Weights of a small transformer language model: 12 heads of 64, MLP 2304 squared ReLU.
MLP neurons of a small language model. Each row is named by its layer, matrix (up: input weights; down: output weights) and neuron, and shows model dimensions 0-95. Each number is 128 + 32 x the weight over its row's rms, rounded and kept within 0 to 255. Numbers have three digits each.
After each neuron's rows, "raises" lists the tokens whose logits its output raises most directly, leaving later layers aside; "fires on" lists the tokens most often at its 100 highest values on Wikipedia text that the model never trained on. A number after a token or word is its count.

L10.up2067:091082142051151126099096172102159160118149121138146120063081191157125097108145186147137146093122150074166144136127098117115119102128162092124116162130156154127115129169166150172115128126163158136152133168071119109168135081125109150110132131124078119105155158121109143115123075081127152144
L10.down2067:144110143152191116155087131138105086159156114126080166174077060125124100125165133142098139124131111118154126099151114078118156146089129116139134132127066185148192110101132128138061157102107122179162101114119174083163117096168188121180118120164201119151097105065062085090119123164121163126
raises: " ", "de ", "des ", "ń", "von "
fires on: "| " 43, "Pri" 10

L7.up213:134147144066105154098167163118127168129077087109066128140108118100141132122105101151175191168122168166157090114087128110091102133068134158125165122134127100127138189133097139101150113166087114096160133106139162173133167092166141135191131141137187178156130136101120120146090145082126118141
L7.down213:094138183111133130110158156129148122064162133121117139098125134107197115128158175120144175119069123185141150158159152122121148092061068189099189133131120111165119124151146214106125132111120132057143114042087115171127233125143100101137183075124119119117190110142105088134118157076105171151
raises: "signed ", "clu", "ical ", "fin", "g"
fires on: "con" 51, "ion" 8, "ian" 4

L10.up1950:155159117121178149141080113101133123118181150190187155149181092105151208099073135175184153091089146135160171180159096171134140100121166078082118126111166088151095167110119177133159106155141136174126072172108198152075084073146105114122101104151146125137142088174140137102137068146086118136
L10.down1950:138158099095184094182091147129099164090138176116160106139098069146123148130139079083146159132112099161123087159146152171089108095117138103141202167104176105132091129147092145122167050107131110115200099161087086167125094098132167136126135146113119142226123108025135064144147122161139164150
raises: "based ", "Island", "born ", "tured ", "bas"
fires on: "-" 31, "un" 13, "inter" 9

L10.up1941:154117125164107133145155170176133127120128099108192156157124067041117106144127191101073110127107141118156104201130121121129114120059118133073127136139141089116100106120184120046167153166126087149095114126165139203122143116114119117131079112192119110072120117120146101126128185083108080126
L10.down1941:158144162141084133204109165152096070165081150125146138092145133137171109100138111142104148192110121154202122191085139177127160171136140172109151103154153029065079090128219087161127090136151175135048131166128128088131175155116169134088151148106130139142132186100188107134066115102089112126
raises: "L ", "0", "W ", "3", "1"
fires on: "| " 43, ") " 12, "States " 4

L10.up192:160091146150108108103108175134136096118147176133098140117143089148129157095108156166104169141106155137151118136174117123151123117076133109220121106141056198137153103100147132096042058137098142100074172130120126043106118138186129171155131062083175106105183115213193109078132131132121138115
L10.down192:184156156136107142136128105097129083067171136115144106160137134156073108151104143122119129124163081112141092092152107080085132134160157097141191116149085101139114105166161138130106121146190139124089096135118171115091098110149189132156170105097128083086137089130130140143110138128165145083
raises: "cap", "potential ", "proper", "benef", "Cap"
fires on: "Ne" 17, "is " 14, "has " 9, "been " 6, "the " 6, "be " 4

L7.up1599:145102079088160120098154152145058101114084122074138105073134077094151074166167188142124137125114171094222162163108159117120112153138113066152117140106134173110135187109096123135063077155100140146130131146161109096147155140139152104167133130170110097084164174174096102139126102154149071150
L7.down1599:150169139150110135100179141082093138116116150085135170142163101105131118183145145156136107100072128178166153085153141143148117113134168133076129197092130164127092135047073143153139127139042096135049141051147113194153112072134085093180151121121125154133101230136151092114151157109116083123
raises: "own ", "release ", "way ", "hand", "follow"
fires on: "," 34, "his " 27, "its " 13, "s " 8, "their " 5, "for " 4

L7.up308:136107145153199128148072151149070119158160153124123193032092114103148111102187121114121139103223137155098089134175112137198085135132131086194136091098096138142109060100156155105090139113108167127139192153119181105111106154099153125082136134131110167141153116138157129142138098130106155168
L7.down308:097119140107120132093113118126092119075109103151092097064118107124118182120103099080161110143126167161175105140080099107107076135127151134154166083081087058103208131102087139101115163088107154153125092132125101152131111132171126134127088137094128122124130151091127107146091100181134138068
raises: "the ", "this", "all ", "reg", "these "
fires on: "of " 35, "With " 9, "with " 4, "Under " 4

L10.up1925:093091162151185142167112050115082126154105132167089122149120198097092101103134120111098124087110155122167127139122088098078123099086112110115076148125133148136088148173133103107115095135142146152153154134106193140092106187087138112161137153230132137066122163160118124145083157109115144098
L10.down1925:125177178100095178130136153102169135109103120158119121055194125129107070108127180122128129140123140141127153120163129095133120147118127120085129171174175136156099107110097136132069125130166174115108082132187130099110122151142202135167077114095127107114138082124132163145124098150171139126
raises: "', ", "'", "' ", "’", "stric"
fires on: "O" 24, "N" 19, "T" 12, "D" 6

L7.up1882:049123126095017147151138120127105097137131065146128121135120124100163174129094157147081115221128068149088128120101127136126089131166109124179180159142105154110103168104147112159125090127116118140122081147109139117114097214128095149106057127211159170128075116122135114091147095142147081068
L7.down1882:133139100123083150140046091148136076152110161155119149153122143149137128115200096125137083145119141164080069132162104197167187098140088042117132173143111154111180050177111139195136125091133172118118128148202153127112121160103093121148175132106161110137160167115163067131109081101134073134
raises: "named ", "nam", "renamed ", "loc", "situ"
fires on: "was " 14, "200" 12, "." 11, "is " 10, "201" 7, "the " 7

L7.up982:101050161121152144127138153121099112138106130109077130138107121083123055092084138143117088147120154128092128199135108109160157134108111136164143094171113119104122113141123161163185153143123126152180136105148062096135122106130193115108160171151061182148103144145077135111114145112104092110
L7.down982:082081165136167138184140117146155143126098126107132151145118191108109158093113116115110157116143183112068169081105113113121139078126132114130068086111092114149152093146131067084166097212127090191162095122154120140097188143090162145154140159111083101107171191132136081149102139106135144142
raises: "partn", "collabor", "con", "connection ", "der "
fires on: "in " 90

L7.up690:124134126173119109106158127076103077130102140154098108068145145154163071199121101135117157178086061134182148125003112090143116121166149000127136049111126073093122091089159132132147053129162106145113104152097155084126125097135105121150153113133191118169063196115124067119098117167140130134
L7.down690:135089151145164109117166110093139157124111092138135106131136119117132092127148152154108134085071104137102141112127169115103080149109120120171102101140126150077125163079153136143075111123127137121128169163163134133161134096153172121129173159099139155131184111091115055136103167083152130116
raises: "el", "el ", "end ", "ocr", "els "
fires on: "id" 12, "one " 10, "to" 10, "a " 10, "sequ" 9

L10.up1952:128080148117098074103083064186139130111145128063122152101156178196136099149114130150193109124159160106143061145138134079111227147161149168188076149170136137140145119108133101122157165122136161075127113139151126106157095173168127138084065084189144076146177150083062148155098154080112146126
L10.down1952:137051102152085145124100117143148094116056134042102125148172140140145070133109088163170148136054067148196099149094135128121102143134161107123094125154117100155121152116175129103096130149146124114120079121123148082182146144154071166130107101168127131146138134145094129149118124073092179141
raises: "re", "ital ", "tory ", "t", "r "
fires on: "rec" 20, "." 15, "spec" 12, "Rec" 9, "tre" 4

L7.up1868:135067102145121157112123112199066139135122158197123087122144088100128116185112127124133118135117107099153152141152175099100130162157077100088158058089109140092149144151146157150083085054124122130102145097136190060104159132154114106203163159127153045161129133135141076132154109134122133117
L7.down1868:128147135094107128079201149113111150152148120034093167144118133135138159134146144164131118121093190124088130141168113119193096184139181094165167156144140132166150086098152168184097175160108167132118135177157086113123112121085132138148132155084086089139146147129239162105151080160172141106
raises: "according ", "since ", "despite ", "during ", "wh"
fires on: ", " 47, ": " 12, "that " 12, "; " 8, "\"" 6

L10.up1337:122056156145115147142140185066162101141042166152136117104052077152119078139156100138114152141185137128126149169147142167128082098112150098118104136121151110168112107088163113131126141125098098129170075145055121085129112136142157149145165226126192103130080156118117144143083079116175140111
L10.down1337:111085121149135139046171116166106119142092095157108135134142124113111131118159058095114128113125117129032136138134151152055099095154095161108130196169114140109110125102100172161121144129102132077170136109128114132114136100151079134147085165107111117100121123095158133180142096131134131136
raises: "part ", "cul", "particular ", "half ", "202"
fires on: "in " 40, "In " 6, "An" 6

L7.up212:114158148081126106112142185127096162113120106163103175081134081096203130139162169121097191115110098150180140142151089119121151158123099121108155109173106051117117158203131192131160103096106082158176128150113095065104144118177102115106141088127126083133132127133103161135150185043129162119
L7.down212:063131149075068122134111134112184092107171201115053129097106099177112150187160133049118119148162049116155125136106116106141106139127109173151103092134157164176150106124167120142109106143111115148098116066085125134137106073125104123123164116146114099160128075078129137099143125077162116215
raises: "199", "198", "197", "ple ", "na"
fires on: ", " 41, "-" 23, "os" 6

L7.up1199:166149093117073132086129133147138189149121090117158118121142140074166080117199107131076101148186143089100161129133096146147128135081120094141113095147158141177161124157127130186104137149108096157191124075079093090145167073171154092095097118142178069109082148141083133110125114106117122180
L7.down1199:131113105122187085163100160141073132107200123099142193100108147187123051180130124126156085102136161128134098128124133160197034156123109164139118161094180138220142096174156138091137186168065066203137127098101098098153133114105113087138094117087095111199067145131112137217123147129114125114
raises: "ves ", "ves", "but", "and", "stein "
fires on: "| " 26, "(" 15, "th" 12, "el" 6, "[" 6, "ab" 4